config.toml
norm_eps = 1e-06
rope_base = 10000.0
parallel_block = false
init = "normal"
init_std_up = 0.039
beta1 = 0.95
weight_decay = 0.0
lr_head = 0.00607
schedule = "wsd"
decay_fraction = 1.0
decay_shape = "pow"
seq_len = 1024
MLP neurons of a small language model. Each row is named by its layer, matrix (gate and up: input weights) and neuron, and shows model dimensions 288-383. Each number is 500 + 50 x the weight over its row's rms, rounded and kept within 0 to 999. Numbers have three digits each. A neuron's up and down rows have the sign that makes its largest values positive.
A block is one neuron, or neurons of one layer that tend to fire together. After each block is what it responds to, as a language model described it from the Wikipedia text at the highest values.

L12.gate164:561510539468498578573583426484509486474424562551453536525514496484547531505479477499501536488528548518508511423431551478474462583532483474591599461532565496462456453479514416476545511463558438484578524523488383487547457410532486535523514500397451516498477473430624625443423506515461467413
L12.up164:468527521435542490411537501525568505485496410554444502561536611506521459529474521532505639499373644512509491558501553528477375559576514488464532532455496541471465548495504413469520617396603495483461571543500518382572500439520525551574534544510483426445610530462492530577552576419435553469
L12.gate918:488526454405511509464512490495492530560526495558519613486509543444549463520362475556626469458461546592482472490461384482522483487594580505582440546503518575442399458434520528468504599531507469481423569549528528497523505514541488497541562503515656435538554509433509527560555503444469390519
L12.up918:497437453518573505355519555540518475465535465480486565437487497465432506522576484513575494435535678562534376520468508570551506479548561445522497598480512576512454455505573376539547497410455441514411567536509460464488425498594496446632518520530466458568526527563558617453421465471495481425
Responds to: Place-name final pieces. Final word-piece that completes a city or region name, often before a comma or table bar, e.g. Peters-burg, Memphi-s, Nash-ville, Chica-go.

L10.gate334:561556490493444380483427573478564534427615473496517525468541562506472492466464502517551569478442542585503489560533558461497530511491416546467439518643498354437462510550531450499556574462497482541491483497383447539527521595539533451531499448501554518458492588551496584405555521477527504433
L10.up334:464587451467459551503442465545581495461597574397540593558518522485519477538400543457438541534414514478486560416469530476503449503472509517577578501410434479505576485536485502473495490582481524450608516492553539482562457472531470462536500509484499406345479478514460479507493396503556463469
L10.gate529:520479526421412524467413506465545588604546462539525531570529466498507380533521439489477506502484505572638544504557497470454428495468511452595538541506432447508485573441436405436441555579445543484528442484516455500519570529545525475461466526531442522460452453361489540608520520551541624520
L10.up529:530484497464514514487518489512511504573447398466495572501450522505517428522526550439532520578504553497558444500485534549491459424478477507502508499568498548541485450507598501466583540553518512466494521563401472523518453493507554483492379442551561450513545563420525453458478537477546548537
L10.gate530:513476502487525519458492509606504459457490446495453533433469515531515471649473511502502500561510395558449438518466567458524391531509417428518491553464504491561465513503446582479474524479538492564543484529559456533545441512518456486520484542437550558549456433459464521383608472477526511498
L10.up530:450494410491437470498598480478563548535490530616506456469486414441455441508556524437493493407500569489553419531472438588521582505411453499431521619468554509620470567564469540472546499470555418520526526513524561370517553485510473467486530515459448443632486453501511479454561562499515485545
L10.gate653:457446556423532492538568535474438472525521442436502496491487515428511531496507497475592503498471457510577508481598413495466449465543547457559409513450524448580464539528481461479454616458531558616562483510562442599433491497516579562603496450615533570441506544514485409451533446495520553498
L10.up653:489530450500492543522545522467457506568479507429526512462503466388484533468495579594538507488557465444531464541438504526476505453549504429540476521497518400555538526521540441466521446414539414537441524494608484527514478615579651531483457625518601513489577453530590416439615477491513490453
L10.gate734:438493429482524496507483494503473467448628540411428513522563560454413648594499514512488532491485499443614545501529501518507490479559467504535514543516475422600455502591451562594546517535475436505453528470568458396528463465428476557505563618588478484388457554480503569521465499516409519492
L10.up734:452667537506410418519434468544501531486483470390546547537463485504574467547461586446500523522529472601562476494468477519454493470465508554506427509449561417507504461497454489466463463539444453557468529501559457476510512562488524469503489513487554419584530448587514548543590466482496506482
L10.gate760:545431522612538532551486485597474470583554480525536567427562562486497577469468542489471468511554455484551523451472532472563541504575528517492460529597536476466501476539494636511546509537453534428531586520556538556519497426430501507470543544498518514450498561421527409501537529509597505553
L10.up760:532555549479473481511555555531470576535424449535548439444585534587452537543426476515506472492466553486480512481463384431507499481480524456568536510670391505484524436493543526455442540526574538540465500464489577488526471533515518475544502541444534569418561532522479523549446489435492534497
L10.gate860:481555529446515549485587543490500487515469497540413487457506450465505527480426565509386524513508554483570493435434530526488483558482453465517506474530438556517361481461509482423618510419456443469506501537473531528571547514439513454482445529570653484559564468498472573504519409462555473559
L10.up860:532511513620460664446540550571500404543578507426492492487535486489521468500447456493471488454476454552585517510514514502481494545548564564550553498537498488521427548545464466537407508561503491493434421492623520434534554523443556467505483521569444417461550532414529473576478560551541447512
L10.gate1012:524585569394453520431481568548463519499500458570511536554397616500472481469454473429488522507627514456580478409397458608527486514450511549613528617541493563502623514524494521376490503560535496506445494394456347487541491545445543432490503457531467507477415496473435405441494606418440470527
L10.up1012:496471568507483467510513564430609444493525530604451486501526506526480440527519543540487446445487521477438561506455545485496533550437524476575577487574505421457534531573453558424481422555535450495543456451553472600544581469387501447436451504557556508476433494526493479464509521380418512515
Responds to: Section heading closers. Closing ==, === or ==== marks that end Wikipedia section headings like Plot, Death, Births; sometimes table-cell pipes or mid-word pieces.

L9.gate367:523439468531487450535497427542510609583599472508502443577511461422551485409505513504528401539434477513544528559490526493519548482516469430520509420516494517511412467487504415500378634498464519434486453406584450499490546533505587529535506551523591578535573492497451540447546543545471491499
L9.up367:527509544499573406383526439518517472480550551576458529543585641435553523517521456592485460504555479485472480408444523503531526550493536490449458480470490411489503539521434400444402388480512533523531555512486529574424502532571520456580496457423526469498441468550406462513513514545487504524
L9.gate449:440524457528422405504544440503491507422552467515561556518431514534609600399503403506491521517519383514528450535425479580471506622450500546577532412470481519500560523526545449517480516515436453404572420495563495471530488464446592444583398441556527558477509514504462526482496396449429565524
L9.up449:563441461554452524619534487490490494460448502497442517432434455516556527469468554468513576548471490514478498506495504550504441502531487591547557556444492548452445478570505462518447516455397415542531459495411643511575544456516625486521457526524504464445517479565559562520514427440442462434
L9.gate656:525477510463556506518616462541485499586522498518546525425444540516555534494545504586510503566480430544568559512573464561487563494464446447574445484474454548475543432460488546447504514465505514511465508433477479486522563484458524411408477487459514483516521467553478456491429535477519484565
L9.up656:444483585409539515572445488576474542438594515517471593520471548533370477544438560471518446459465495519519500460575511447457607554504478514613505518449520448633495603412506519405495454423520470458559533512580522493545524449627547530473493480474489550559496493443466424482476518485580511506
L9.gate750:460576445549546548468473530517504479490401426617504419508530558504633560489614491501491391485525554466457525545401480487458540533420518566552395588456515484561460578462452531531481584403535425367535453527523544533418507535431517444483470453424500481531543514573447519541503549530532525479
L9.up750:516470616454519531524456475476562558489474466440538557499517534411555601463548462530561460574494567459538476430474521554465563583483383469370511465423540471493510434546473505442513497483488465431572387508531414497484489542522485504528414501423585535418471521580554470465577539575396451482
Responds to: Word-completing suffix pieces. Final subword pieces that complete a word split mid-way, such as individ-ual, inf-ant(ry), incumb-ent, oppon-ent, audi-ence, inaugu-ral; weaker on scattered other tokens.

L9.gate141:453479541498534591544558458497569425522614387519586465479487485438447559386479482563504577542488456532498435542444485520528476485508483583562483504456490488501566520487534450496445507647470418395538446524574469466438547477449514417469434530522551502484502565479405514485495521517564440517
L9.up141:454458574544456551532386530527471490560550505528547526482499529413500510398497547525489434599584567472501482540522451540586508453469528466465466448473475488583567497456566530524561594557498480487467444576402499410490486479480500485456394426468525567548464478545461517516491463502430434545
L9.gate269:549587530457495515506458596539633469411505479562568488511562535466489506431471524462549472501472516498541541500481417432528463485502488475572499549549585525549485493474560522449486384534543416474480519422515456517555590572485574481585471516506487468591558561524556551506500562538535471511
L9.up269:613472612513440556449399494554534473453556457480535497435539528419483458516472425576477496449468472491442478561460475526497470496567505513545474495457453614504490474515521487539476515414530476540556488562528438558420521491522543487370477482502448557463562457541501476481495533515553430533
L9.gate723:482490564589481534414571470472615456541461491598519555474504424519536473541513585552477388501479539476578479490456464465466460433377502531596490523504488496462502513416568484439550468473508500477428483608548433550504436573367472534493569499452542597578570510480473433552548491475564488562
L9.up723:505487580570556523550572590453430528485523452438479426508547552538482519411494585564522484475459584473571467408521478441512491571515416447580507506458528590565504465540481415575454519537439529548554509554454553498513497532551509452474455521546430514455556573532594547541458562531527553511
L9.gate823:518624474461460644506540558583552539460575602491455461558482531428576557442425552477585551523432494500537539550543565512508514495495505537542480570407499514597446518508554517508452432541434518532586533464465474482529526502596505456524436487504462517447514480500563549436457503515539486547
L9.up823:513503480473579612500613419460530518395576494507542478563408465438538393537523415460572518438499603495502563528534544480494535544472535496530488499454508413462527486462503505534481486522466617545441537530490421486515492518635458465497362532434385493523521539498546571429475554525497545500
Responds to: Mid-word continuation pieces. Word-internal continuation pieces completing split words, such as cult-ure, behavi-our, vacc-in-ation and Ill-in-ois, plus arts nouns like music, Art and design.

L10.gate63:451509467428518484379520466625470507534544551526492484508444518546512571522560556502586538455472445458583472554493520562489516527564528404509541416534502466509485467541480471474469558509591525420459443461487450502501492469481468478513471566444610402535452464550500545527440487614448516458
L10.up63:512553529598506553442481536521552512512495532554493488485530481406532497610498449481450569467430439391454552501616410457520528496438512442549501462506462511528412602475472527522411555408545539404559453399483539559504513393453473561498466550556603496550472554552495531508452494595532530556
L10.gate367:511441512450492501424553512552514454476522516491529415469532444463463470471569461467503427469494571561513526475452532549401602498530517546572499479473432556565539549480448450532455503501523496523529590529483416517465486474475541487411409488551540456556499493472478480522467496488525486419
L10.up367:492576460494453500531429453494565559486535526523481541546514560503492554602479542509596476440611606483525487559526548447409553516456602469549470481457445471536601431503461504484513427499517503565466508525457456509501499454582517477433490451546549511450604483504525516472492542559599440470
L10.gate511:541523438454518485510521487535516465538452486483532498468510484501403600626544452444554528449400473480462427487558546392484542526558489528550430427610470438504518435495554403515632534500547466512524596566474526524438462486493464483485521484492578500401484505505551538468569599537509522486
L10.up511:513480425558479456432593519476579529485439461626432410468466471534408562555463433459605534467520574521471452435496498378488532506462406532483522576555494522528458494450546470531490578497578465486482413539418465546458379509468464539466518542554458496500477546528389450465530527529475452551
L10.gate709:593572528493452512483520528494501512614525434470427635510554467527519483538451530588546445534408557543574497587573515540564537460506564579513471527527489507497423481498487500450477439458479417534474574500562468468488448537512442476499496596534484594427455529534474560502446574479606497470
L10.up709:459460501404527521498421453528571516494490486545414546516393522482472543546581502417586566542428544513456532377426516483481548479492516539517517416527361555485558457483528509463405471463517520420463511577513424549597437459476501477592533538480561578605567527354534457490476520438552586534
L10.gate830:585484471507493492491478514553472532498557540562505454484517525585382454508466417478567476495348523474483468473511542409510435505527504443566539516469451582455461469472452489500473458522406499427463530574457431439482493376534526576475462496462452550485539490503536433529512507490497557533
L10.up830:552581431498532561388565483496572537568449535502444494582478456646475519414510528474581510410410615551526447559508452478517536504562474441516572407471491503407480560529438521535487488496560484445561540497497568481454520398406461467518482531477561466434480551440502467459476493588486527446
L10.gate837:471530487392504530397471458562536494483519442593458560424468531458529470545497466512520491377484542568555433479483453434459551566592599480519488495532394453408578523423487432537492480422506489471419474541507539506501467486603473527500485549516618474540487473468518501538525522460528523488
L10.up837:453498503505550526466552421569474488543531497596508544475557501532512523561480462549586472376484616529567389458557489460565494536553542435495493557500511497502463399555467451497467579426482495427515497474535429481498525472509485509623452505479503425499586494563489528471545552534387460484
L10.gate913:573529499513514512493503421511594469527585455399359539440468532526487527544509447469464493460466495478545579512530514455491459571536536497561490450553444509413525515496455439541531579500609444514523563513482524463437518342558496475446418556496496469541492447503598501566519511574444576468
L10.up913:487490442519485529450540525547480524439529440544453482436567488532430497568540498470566490466447522527464543542496502456440476532419524504458470474483550542422532474468491423431530484529571470509472570460486411477452529457479503521501430515501450391502512531482500553477499505584396533507
L10.gate937:440441510501484499443484506506518537450567496548512586515609515514445532498442436523394489467458554505427556473471503445419450471525552510535494521438445526464563523585483449553449613501502525517549596525531460524478572471483452491450439520443529455598482491493536512447517489530476619422
L10.up937:447515515544570492528445527462479514418474394437506494495464573529550513564470515436532564431618597559543536582543436483479523458526605419438391440491480433446567442503472501417533480569556531506466613534477576505558506523482526550440511464431516451493556409497539424481488505512483532395
Responds to: Place-name final pieces. Final word piece completing a multi-token place name (states, countries, cities), such as Minneso-ta, Ugan-da, Queens-land, Los Ange-les.

L12.gate7:561473477547465534415577458500525536543535454479500507527482526541561484515589518501503465419542574409492487567444443521422397515561492508458419511481485461531503520511495499352412498553515550543621476523509465548587612499623535415552377463489441443502500409514469535467555486475491515446
L12.up7:454449530482525505422568526494630536549513506519480543485449524533589444454470500559460443560566459510474457550472483559489550528555482485538414499530528483508526522445493531419496487494514555533543430510556498553518497533568487538447520535536599513422477433547467407596502589473478513548
L12.gate634:450575575519557352498482523566484434493540547531570538592559529483575512437581462532460492517542474500490442491554484479510433473486517500567508471448439515537360463480504513449545534470485542428485526497565549494530544430508607415516473463470498492527507455476470536601456503494496524441
L12.up634:530458456468512518586529496446608531502504656382501473469499583483432602469521518444496466465537479439488600442513500519544532525516388454565449500573553591472541707525536456603484503389502503424535535468506504515503483430522456561501455431569534456481491513488492461510462462542452498574
Responds to: Female-role word endings. Final subword piece completing a word for a woman or female role, such as princess, wife, queen, First Lady, woman, Anna; weaker on other word-final pieces like entirely, body, stability.

L9.gate181:548551509558461507522502534498529343410508502512422524463501451463434459452478434528549473509462452507471537502450527486511440510528511551565514443474437517484462574479576554506499449564465565530414488460598501488479562538547444576527514535546538472629496443417497541579492439522534474499
L9.up181:455563446517404421578446423477483604504482490499534544486552460536455468407513541544480561467523480440446505528464469526420472518475508521446419524547545486553499481451616528449455561503500498496484515383544494604364564461481558555458449494540474445400519524430477454464546416478594524503
L9.gate190:511446503446335442518537514482500489418526480540504540422450425441483474449464489492508471544456486497508549537453522355493433533559590491510399530464463445504444524524514433469439452411427451494590541515517449595456523501641458486427479480563583542528536485518405491543482502424482495527
L9.up190:422604527434409391472504384371580469516465575428404509457514472467491594563571506498523562537548511538548449509505580500555502523511504392539628527573427406416544560474478416476475573539423486490609528544451445461407573448474526390437450545540475575559493499515525502496425501514565528546
L9.gate522:451489546491483431490472530403592375497430518448447496500542497474471431509589523538554519466476525506474502518513488589485482471512527497475500607536450524564499489483516468485546514460539420579420485366461525529458446476576540459541425503539529486649385406564551420485466390477503432538
L9.up522:515509487489492529490465512531575450498545516479510477496531528514505637508608442555487529464501569532445424554506430496496563429490488515559502575545543412521558607496498506385542504499548466439539601485440430510452546564509634504471461516510528515467547474366511428429465466432435466493
L9.gate869:434541535492489438461545537409528544545510518419435475488509465414600546457556533486431436488493545473534413527456421465495521465451465472502511494453475384557567506512535499395566466529536414439445555466592551502408489533542593485547490454564534474587552493535568489439533580424464494524
L9.up869:422607511465474419528572539460598345564463511431496533472556468521570563449551452536455494467493513512540512605441558458499548472443527476349514535492523494488494501563542440508561555499513495536516506450547499528464391394535560448414560473534578501521510487543577453498570507488411537489
Responds to: Word-completing subword pieces. Final piece of common words split into fragments, mostly quantifiers and comparatives like les-s, Mo-re, Almo-st, e-it-her, plus phrases like over time.

L12.gate953:456480456570440557557481534488425530455630546461580495533500506454486509521558524452595544391533489503583482437493620462486486505511401503434570541555467556468531552524484530456476527507571459456459429442559538516435475421413360452427419580525549464458466500500518519485536446523434439479
L12.up953:568482601535523515488423517477487430494556522501494450437412453452632445494475548521453483584458539427525445587519474515567592535522548451481429540470494447457462572559475427485570613463563423529552418546501467506526557545488504527501462569525565482514487529403546393495534421439532468481
L12.gate966:530569576538454555480539530418440505527462480467499479471539470452426576490525447469452557533518486432565474547553393457477573585491423506519567552537527439491515475511466517503446464468495404534539527482587396488530585470495548510478504487510490484491499468490496485486514399520463520533
L12.up966:504550454496535503587570510553468428496556588435506470616474558493608487586532427545522551491411461440560460482515675471560485470400491409502489542549470437490454588461521515450432478614459537486483486568510544546534413536532459514506437464458516615535515567535426431495471481518503511543
Responds to: Wikipedia section-heading closers. Closing == or === markers ending Wikipedia section headings (Filming, Background, Awards), plus inner pieces of heading words like Poli-tic-s and infobox colons.

L10.gate119:549544397498561484430527457511488422483486424550561474493484544524542468573539493502524551471560496435574547494485495447550465579585374453482530515486453474453553416422491614570480588461478468366495418419532524431584532623473544511510476517525505506504523463484433487463525489492577517496
L10.up119:437626512480447489510502475537541490442514492550524496436477444473553526499542473461597476529499443468513568538502478526480513505460421382480555529546473406418568409522450523538529475457435456452482464453538510520566548556512502488400476541545529472515525414456494445436495460542442463501
L10.gate197:481536551523470580491567423624561448499476478462583525496487493523552577431540499515464521425486548472511566460623513535545591547449460565617562538458445525481519478493392531503564483435512537584532497416542449435542513498532388450463480559529418372555553497683543446435515408489543481456
L10.up197:494497512493469517523555560515472435543512503396468534424471506385484465490434504488603493506410512529523515393418451501479561501536525441519445544456566527528460380509500444422537500454482495511515497480452492453464533549519472435477456442580541468497516505559447452449584531480461507443
L10.gate440:496538485375457523443505440495417474504520473501463540442449523624531555471522505422563479480537473566497475511554527526425583470437510451535523442499467504467453501545508532515513525526470489514430481494454538543515563483541518466524454541474500480577506505495507399460510490649457511548
L10.up440:565607547575422491548510528542546585597502450430489419426483462596515560564583529505429518553578490519552511499584579456468526503525516480476437485454553426528492536509572555542413572469473472479407457542480540522510478485434414472520530572634552528431493521559597508472543546565418466574
L10.gate516:546488507488546507465503476576440461436550528518594500455547458514424451515526511538471441491575616541467477544542459536594405502622589492566478555497458458536489555383539548465457556424454424542541482480508516500494486491487425569580525424556522490516420443483489496534572491502542449573
L10.up516:493574522431469476479438497508507506614442464359515459478496574399506502588497446467453540519457491451495484519602507534617500437539424425493452623402522425618468548454467483554422469557444449482493415553524562548502511511537397442512498567506502446497376521468454435503540449549526476486
L10.gate520:540575423472493378616532446456465465505500523534429497495559513588435472453511547552466512509595484487441554545500542510522504552460550606530492449404550488553449555493549519422510418596514488544492388477518517486486488412556500522593543539516525569455402418519522434485586504450518521562
L10.up520:640490494446439587480523536427465507450537531512546449528403493544463493446511480538559434484468485518492536520542447433613515538491516393527452496510542438436463530515507493447459420628462451568505448349511544480494580527545516586461574533578434456506428468607514425471510514550523457543
L10.gate612:520515415488532476570495538590531500552514475547447561517491466493556449550529619529514499471596535527475537573540447395444477514513553432461602496441452546449496491459515543578521445474472494470470516528562452461562540514531591435479627472583547566499483530447413456605415411512485463413
L10.up612:480425539462531540371526557525451538530466490519455532492535486513505533546547492547483546553476463474442532528503442358522563519517479488542486402538556518432459548515441555477421508572413490539479479495537421466515553471582508534443494550595512506421451453522501503442460412526594396526
L10.gate745:546502566484485558444523539518547497363484499595496352384533436542477434545461456473524492565492524514539567505490509477450492482483543495518508493502459467478467424520513534390487646505432362521561574533472544460481488495505477556592502482520558490534473571468500560437533514517469479500
L10.up745:534417506394544516494361437647469476466482605517540409437510540483563444446511447415564452608408439573514433496527488438505473446479566581473428494484379504551549427506496417473468405585562504494483539464451531537538467480525476552496469587459526465483525468561514527453509579452490436547
L10.gate897:534625516538428452502453532473418535523544447451613460525545477490548494527563600536542493461518492444487501574489394429411400582492502541552493549536514568578500521547537507444442563494525449425545531453546488473520512482495564442484521491431463548527484465537498603474469441562359504500
L10.up897:509592519566458456533534476482438547492532448464576427514539460460502503522555560597546468443547514436447489536472438371486466581501506552524556500547524573588475498527529539441462509478534440502555563425554450461523527504462576448548486474446477548517492430524534559508452486544369519545
Responds to: The "art" token. The word-piece "art", both as the word art (Chinese art, the arts, Artforum) and inside artillery or artifacts; weaker on assorted mid-word fragments.

L10.gate406:472558541482413514495480458553519519466525413564585470569598469536413538454528485413395455538583565467457606451379529552538444496513470478481492493582551480515465412495506583509495509374517513508506445475547498498501451544544471457440521454539498464469455518553523502586519481487559553434
L10.up406:541584428530485544428501429488545419481445577529589503606421485542528540538526483441456536505561582495540512437477508543564472520342417493482423523451508467440526496555497446508438539470429435487564494462546427448533579538477507608529486511546462452389476539495458579476492487515470453490
L10.gate424:554577488570493501534474429519528487499503445521496581551470485500426555561459443543540413550541431537525538489587446435447473629559390558513522542483465535514474494448521386489457514469527554416528494510514538412559481457484492502509578384460474423372490447483588506417530556428516487528
L10.up424:510466515542539586515449511509602526401500424569435458472463454420457467479492488527456569439496452447546531598471529568412512489457533461483376484419589534470473458472480515502527506512490465538529519522545486518490435546450542514529534436485493449499572422512438497471437482501472489517
L10.gate462:446543436544367464461568465593542521497562523589517504592559496476553508454508577505487566434498474427608526495410551570436464607377424530444496433510533471551484544514595456514481464456539569379523574443515419526473538539541490417560512400445528564414436501472529505522481563435544475527
L10.up462:514495504581485475535499465526494529381440523560573457541564513461540471499435529520419490519532559500579434588529471518473461556529483465428405446507570513472500492529514469476464533377424523461511524479578462520468408573573526486488466531542480513454520436566484522505435494521522586490
L10.gate525:397462467482512435555555507559533463517399498542518496526551572500483454435592520476525485493543497509475543516473455563408499519458508428468512568526577459531521444463462541490440580493467536487551442482572452523437540467516441543428410431424411555458478449469461445445491493406546511534
L10.up525:458593530483544490447539574411501504446494577519545502572605483472433504472473574407476445478518596501494486460409515511437463503472471457502501569540511410486420494535544500476557530453484512396429499613562536401458587532456450425571483473523467499527507422538523454514487555558434534541
L10.gate548:499537463530513559549446477499531528437502460517555510602464516464498399492470469546432474448549541520578460445497496524605426465453551426487501541450475476416439399438547510575514545461452414421515521421509421483544582544515513490495528506471558527412467526506510601534459502560637458540
L10.up548:479513543413419551518490443529469501499450554515453525536474477454449510520518464522416423521451596444476544607557498561513496457462434496418376500540611518497560465467460555481543478496440444427457502463489432527470482623503534563442431534571467569496464514460545471460466511499526503394
L10.gate725:517555400632429481520488508480519429530643443457491525444425574598511533472446510507454570454513478491559480436427502540485562505470408477475521554524464574452523504541502516431495532615585475510520621571480464491438558440511484532454617491548584429432525565478491456449535496516433474409
L10.up725:500506484545490452527456480430456491516497588565458444478509441472487523483441486428527511506518495500515379564542535485436467394512491598534558474551502571500564556541495534496543475346493505522518439437506454460588551529503485554452523586527630454404475485600535438515514490465465554548
L10.gate729:414523514460417459526490511526487461614505463480518577567527636502558492601486488530412506496469421508531447499467534553547468500429483481439438517502397568466521464462485514505493455445446447474533622506584479637500479506556519538484466569418400534491537436468488515489470555462477435534
L10.up729:481481533490425453447507502492470438491416524526544420541508501421427513543472420383487497487427464549463556489455523525573424404526404532494483512529507587505493565459450468590499543491397512480522501586522575538575491562459411501410388557469499499504481454477497432509500540473475426520
L10.gate925:509434552464491527462408477435586443540546472465587406493527552462526489478387456458484448559580396441580568474472505520510461554503432509539450481551555537499419492477521544486578482545478460449576462479458455457551534522501492409445501612619535566547539476440521453618489449556458505470
L10.up925:475516532483469544462528429531549442505480607544448437433536525537517527507397500483454537485473394539474534493480454457521425503471480520468497469560513498499427468434484456489465522496409470584480498408523452495530551550488560510456547616615482609520502420490484566491509520519528493434
Responds to: Female kin word completions. Final subword pieces that complete words split mid-token, mostly female and kinship words like daugh-ter, sist-er, Gir-l, wo-man, and Spous-e.

L9.gate380:552541461517442497425524441547525542500480451459496506515461410531457484540485473558530466398478434524542427543515518490475509540566520487428503453496434496456395483499539455488495520487474441519432554548485411536501449460495357471432453420561558480516536533517592542504493516508473510487
L9.up380:437573497525514451519469535592593562539459487514402543574494504382501546487472454567563467469506495541406482469512559524505543466594546526499573519535470595504522553566420459481563461578582490466469523543463496520467522332542421618469448458475567558626536595466484558544486535548545520554
L9.gate450:514520515461516434467537417461493576504516488556499594443452448495479580473461525504514507453563458520466534601518628467450560541534433563476449495535470563537442531502425591502518584538543483495549554503510454528397475390526490491467469464490439466473540459563501461497515443576522556554
L9.up450:517475451459590558355507406559501511546509464492498541575447453491497477595547527580521533458448430515550482513426485450398532519506444479472478475493450514630540538567516527471556537522574521450501553539468484437537458407447454510491547527478642559604421575482430462531401532470579499516
L9.gate706:467541427484512564492557475568476548437572484505598444481614525537507519523473539531477487363575515496454455514524506483470514484512554596490509587535512549491459519502500525561560609526443445542525514527445465522446489544447612553515524438548507480477497534563462550447516547494462478496
L9.up706:559513511527487509485557505458546494585419475540575591491449548456481520527429515543381493555454560516521561512491559469530535487554513536536503488441491578475562479524516485438497547492455500460476527600551524450540472423501439539492531431504480504466486483501510532478496444476560382517
L9.gate780:572619408535540534456554538489649475597416466476454484511543589442542586444409483525488492558501553551540478514622459460541464567497385541457458547530532533481493461540509504476516531455493467429407501607484484605457375429476520416501439537566477446473571445501531475478522561461525485551
L9.up780:514579454475572482573586411543531445476496441550627553544558509470553519534513525498484430497419557428518413527539564496440482524445507483504590496573493599546580431483484509570562543459466496518513471587500597451547527490515440552468484531493541566440518488550500487489538435502463512474
Responds to: Place-name final pieces. Final word-piece that completes a proper name split into tokens, mostly US states and cities, as in Carol-ina, Pennsylvan-ia, Massachusett-s.

L12.gate205:500485527503545422471440557618522430473567536538502535492503619545569526466519511486390483520568499539513541519397494501380599566435530412554483415546553562554412531485500540516497565487462431457539461543490472474446501525589439489431444477462510514519451501502461526475603412504543412583
L12.up205:522550451444547481476450490541469434525503580540597607520535563493582497435500492493493462527543481521549503407449539524529502508535483503551510501485530520459536642534438544534482525538482456471496558544503528520517554489530468464446496438560463458429481468576409474493538462523444445560
L12.gate788:522541483446383580577492414632481480517509559509584455576504560492461508426470412508550555491563541548519499397489448531504565489576451445571432493624475539559393440489561537446468548517562501567557405529475453579568477486543540464489494498511477497377491452522455533476472491519490452510
L12.up788:544541528466528522550485576543474382492527535492558506528557550522586452500554546568451531478476495506541474325442411487407516506504490527530433503466493490528483519452427398535474576490566491555547484592522406514549529537581448548474515518519497486320421463467404507462448464518490471545
Responds to: Word-final suffix completions. Last subword piece finishing a split noun or adjective, often occupations or institution names: comed-ian, football-er, Facul-ty, Railro-ad.